Weights of a small transformer language model.
Size: width 448, vocabulary 2750, 35.3M parameters.
Architecture: LayerNorm before each block, learned positions, biases, normalized queries and keys.
Training: a variant of Adam for these matrices, 482M tokens, 7348 steps.
MLP neurons of a small language model. Each row is named by its layer, matrix (down: output weights) and neuron, and shows model dimensions 298-447. Each number is 128 + 24 x the weight over its row's rms, rounded and kept within 0 to 255. Numbers have three digits each.
A block is one neuron, or neurons of one layer that tend to fire together. Before each block is what it responds to, as a language model described it from the Wikipedia text at the highest values.

Last sub-word piece that finishes a split word or number, such as plural/verb endings (pl-ans, learn-s, molecul-es) and final year digits (186-9, 194-1).
L9.down321:134087093108069140109158163182148121086120145143147119169170107136120109103149157085122126104114158166107153138132124117124152124131115113162115132158108130147080170146149119125152129109108141129130117159147110121117068126119136101152157105131174144152106119102132125136158137206115130095126109142134166120156124145094127125136153141097143099125098096104112123143125145140112121148083103139140115117097100111104148128174107150113128139140178143119092
L9.down1434:150111128084162138116122140124148123104154092124126098143138115111167127136081119120118163082131100133132091168110142116125119136147123092107153172150053133136146129130092089132147112167143089113100133132116157139157121125153151128144113091149163105152096101126164156142146134127125175131151145114132091108154131152124128146094122135104128132169108112151130100120139112174132102131158141130154139100119079135143128138139078111154098166144120084135094
L9.down1543:171162093134114129091143129179119163146144115126133127186145138145109120123138123123068140094189172169096131113086137140154160157134154125160088106140183155130124146139170131113121134136145163150150124131131093135131110168121134114130139167068136135123089114136102085158121162123139127157132148165160158163153117178128119106131165127082089110072124083141150158139132163123104127107115117160122104140103119109084146134083147189133177120102163118120070
L9.down1680:084142137111136141134122117165103123145139079133135109137155097109135100107145108114100156134100160157146123162132115124159110095142123104125094119108119152138114106136128129123124132104132169129122105105166102147084132126119127094176101136120113167155142133117078107138155115161145090142172153122109164131126137150162137109107098113108106121137093143127098148097173124124143127148140127151127112082160112125120130128112137176129106119097116091085129

Month names and time words starting a date phrase, e.g. on February, In June, 8 November; also word-initial On/In pieces like Ontario.
L2.down649:178138107148129099114114152121136145062131143144135138112094139101131153181158142097102141132145127176123121105106144132123093116103113127114153113128135154124130153156154114133142107119091107094128110086149110165079150123121100140108133112138116105150154183178176121140113140139104136157169128153081114127112103128167102130130113105155156116155121126118132128135122081136116167134096102129122148167152183140070105127128075082169102160084123136114141
L2.down1580:180139105134165121125114143125090203122124137111137150096094128106076132125124121128128140095136181155115153143106121132098202118114094111145141149134129114106142147126131130157129169078134135090138156077126077141193149131120162154144149138096125110118134137104117099123109157167138181137099148105146119120117124109123131125118112133155118116183145089126108150085117111121086123128135089134141174108143150173095107111155106128144131116142079097130135

Mostly "with" (also after, about, when, who, which) or a main verb like began, took, caused, right after a subject or clause, e.g. arrived in August with, Ramos took.
L9.down278:098116113092138099152127137152136159115112133095115095148114147090117129119117135130146130103133133076081137146097143132124115150113113126148127109087104151127101168126150134141112123145168115119113109114121087173117108134163148075120146143105176108129182106114111123187128143129111125146113129122122144100140145135123104189122168151087147146143122112124128114139156167075150145148131113139139124074129123139138111118103168148110148157162123085124126
L9.down886:144085101101140128127155123130153155131120137184142135144077128131126136107143138110117157122155169162125107132082149169103139138154148083152090111137122135118135203122131130162133133104127169137129111154133096103185117114112114106143136123131144138129130140109101111136125158156096139118138125142129137118144117145116127128108131158085150119106109072160144083137153177132153144104126105102107160100123133130153119094117165111162135093112139095068118
L9.down1312:096154103098157139142132114157139173168150128129123091130093144125174131129182119148133156135090099106128122077119118094108111123159130118182149117124134152102128108132150143150126074155128155119113128089084153133122109124107093125141126088129104122128145069142092123128098090136178129130155111097174115108128167194148140121123157168110143129135127128110147129166152157157136071089160125119117111136128148088159127104126146135141141108098157106078096
L9.down1447:137151116099127117120138167199118134152134163076112139141103135105160130145151158130144120099140119104141121123104160128186107136155149145172108126105148154102105118136118135161144127154111151140114116119131113126107077144170144113160108126092136097157127135098097125155130132117097107144161126119104168095125144118091123128102117116108149157135139156156077145155160126127110114080140124152172108158088121120080155117111108137090123153144150137165132

Final digit piece of a year split into tokens, like 195-4, 2-010, 18-90, in dates, seasons and ranges; occasionally closing word pieces (immedi-ate, cent-ury).
L7.down220:103155085155112118129149153112160102109130106108108077136114128152162116152118115106094147122145100133142091154160114136084115132142148162110143135129159128161111112129106136093103123188136158072157129150126141126141141135110157134117187131120150112113093123076109104114151119079107178095158168142128143143153146101174127167117085080112117113105120082113132135137116113142147118126135152107110086111139081120126127145142138167124116194123085137120176
L7.down451:143130115132145137092142150137118127137114130124108102139069146116096139125151132123181101131112149116137116161130102142098117140143114176105100100121141120108161147147115117133094124108150185149173156089146164137115151177072180093157128136090134167125087104132141109109116113079135152114146164099150086157142118103105137133094116147085155148170112117126135101138183121151102089145136120121090134149133128128174088139109129143089130108139136083149135
L7.down847:148110135090108100150156137188193160116117208116125148135142109140144110113139102156102140182121143128117133116103108122140140102115119107156100148111158122148110111130122125115124123105143162089189126123137109104140147121148090138161156117137131137148116091108112136154137145135156110123140146101169136103118098122159120173120096150124134132156133118133097136110175162139128124144117167114106122155133109143115106169097114108092112161158134101154130
L7.down932:164116098132106145128137154137156134113151121107127140138100142122169121136144157159107125139128111148134087105142110144121114108121127110099105110093175117107126100129134138109102132089147159171172136131102150128139154151112095166151145156070126084145086109116080104101131060100146101099147170113124111060137090095100156150110110114129128133156164162111101161127152141158115106101140090176112129116150154185158114126108168064120130155173134125126163
L7.down974:093116156081155148121119102125132142073152137130162120167124144155134111141121153119148103135137121073075129135143142102132124144130171099076082111156152116136111184100140092132105127172154127089134131143118114144103138128121108136137153114099133122125135160132128120126105112135092141094130139139132124160120148109121133161093155128117139108140148143167082139117178133084173104149106144117086130104088153113151122144121159115157131122121098111137133
L7.down1472:130134140151112104134166126096147130139098129128136115135090127102102097140102111145136116124122129123156102145138143124119136155139173151052150117082078150184153163139147119104092103074108122163123162130170146151142178151090093079148088122107171165132149123141104127150095117097084098122110166143150120118118169108125140122065125132077107113150126158125153154159143137178088068123144146152110130182150110162139091170134120113143120110108119111141114
L7.down1728:105088135152136152150148139107150148128085140112117147114141112151141113127127114136111122082158138125105163103096136136126156153139134108100097126155178109093153130165160085121078142110115160154087097124138131152177129113093115140154160121112181155156138142127140108086095097099144190107161108110133155136122134099151167136136112158065134143130132111112088153133145138097125148144140130096171154164120131099126181129163118137101117116163131113148119
L7.down1775:146146149108113145103138112140161123142114126130117114129134146143083096126128135150121163147137108108120106104142142113130160086125150163138105143135136130123148125121151110121123136111113101111131114112154140085105117129130153104132044126109171133111115149149136141123174136125142126127185137117125159085074132111093169132148102118105171101119111141187152164143109158146139084110145124167131079140120112133157148108164160153154133083161133138151145

Temporal words opening a time clause or phrase, in narrative, history and road-route text, especially before, after, until, when, during.
L7.down3:119120147162130143137133149123164112102139111086050161097100117117127107127146123115126129148126126119098155144144177116140176122076163146091157109117142112095108107091106155153119188160112152099149098146161125149148207122101136129112107099128111102135191159105133116160097122152121132109119133084146098132107147143140169143158136094169112135132141152105139098134120168152101145127140152118156136126112133120125128131115119105140153140118065109145104
L7.down442:115150134113155106082134156179109114100093135137144145089128105118130148119116114119125099110152084124117117141127071124134135176162114149080111127093121100115157115124102141147093091093107116141119132126137121102167098116124154141110064109090152075164147137117142165172160108111152140159156124082125129139144107112135134116129130153105159108140165169128140169142161126172094132120120104135088148116161149143140152116109088124143155107137113109174081
L7.down717:099138126129108129148076125191115128131126125135127177105094125141158128145145171121152118137106162139150108192110125111049142089162168089126124133108090101143126116129168195146117138101128118123129134088091174131130087122089096111109159105150096114110151136122171130156128156089138127142111099136104122135094105162149106105133111124108158104126103089162139102143127169120077104157175140116159119125109144169151146080141136156154172137140135183162137
L7.down788:117111134136118118184145136157101139141101165154147127165124148117119119120146148140114119181148124161109125131119103101154114119127120131143121105110116072137132109084154128118107168106164146143161161127132150135133138157125134114111156120084117145128116106153141122118132127121152138142142136124194142102091120083109123130133099140125170146148146154141118129088146115110141124094183120106094187084119140128106117132125112102124111109163094106114121
L7.down823:145143151116114106116136083154154103131085129111089113105148119119125096116107119073122121099146136108160108138151121138162148146105140123128082145090124162125121106142123144101094113097156138074126107129109151101172144157129144132168120129113131093113139077125090139152116126094171138139149103142123096115085110095124162099114144195104102129118119093155137168176161080199126119128109111132136105107119160144171130134097135133149128179132114125118133
L7.down897:154148158113170123130133079111115166129115166126188154137116132090168091135095129154089105188131166158150146141103113135110099103107124156121124157120164152146138160168133095162116127120117073087145088098119127140132143089112139099130138144150129150124162135150124163113123136132132120143157137149131136125131113147153147101129170162109083124117168112090089134105135121110120124118132113133162091142142154122106115135093161125144123190098127117186121
L7.down1652:132172152139135062117170143189136149126131166152128144141097127097116165163136130118133092091133145141126142116095092132144164109128101131140109122093139154125133126103108115089127133078121138096124139125123148119146111111130088137149118134071150117138098129122140095140170121115163121155125120098105137065138126075131142119132148132132150120155147168129133179107147122160109069188130129140152114124185143136117177108120130133142151161197142114144097
L7.down1771:150101114125132122133136138097116113200163124094139101145172151122137125186117103077105110166087111102121158132170069151130123093107143137164137094139130119120132140136124130148099103137111147134124129144103172124123122111125071149123135122158107138103120175116158147121139107113094111161106123125102127144080112171111135168145116129078150118140118158100105134150113122136085153120099141132096104151107097161178135096120151133139144125120144109134106

Three-digit chunk after a leading 1 or 2 that completes a four-digit year, as in 1992, 2000, 2015, often in career tables and date ranges; also zero-heavy number chunks like 15,000.
L2.down185:159100155133140125116173137156099116139132145145124157171156097095151107143152145157089124116157145132135105118098116144101134163098109144087117105137147135139103094120167102100150130088161124150176138142133155139137162119149151128163122132124118125173146130092098114097138099121135117126145168090128137106133065148134159090130100092093157149133138160134089103099149091123143150145126163132131114115145093131101154138145128095165100121123122091127126
L2.down456:143132135123160109131149123174127166143174130137162113098082105052125100139095098149093135137135119138115118159106130140121123151133099125120108134139143162122153139169140133129158094145144127120151157114138096152123115133115107089143091128128114124153157129127123112148123059121176141104124167131157120144120085123137144154158100139101107115162115131148119109132130123156168107138150118166102137120152081164109145124165114116107079181149121112135179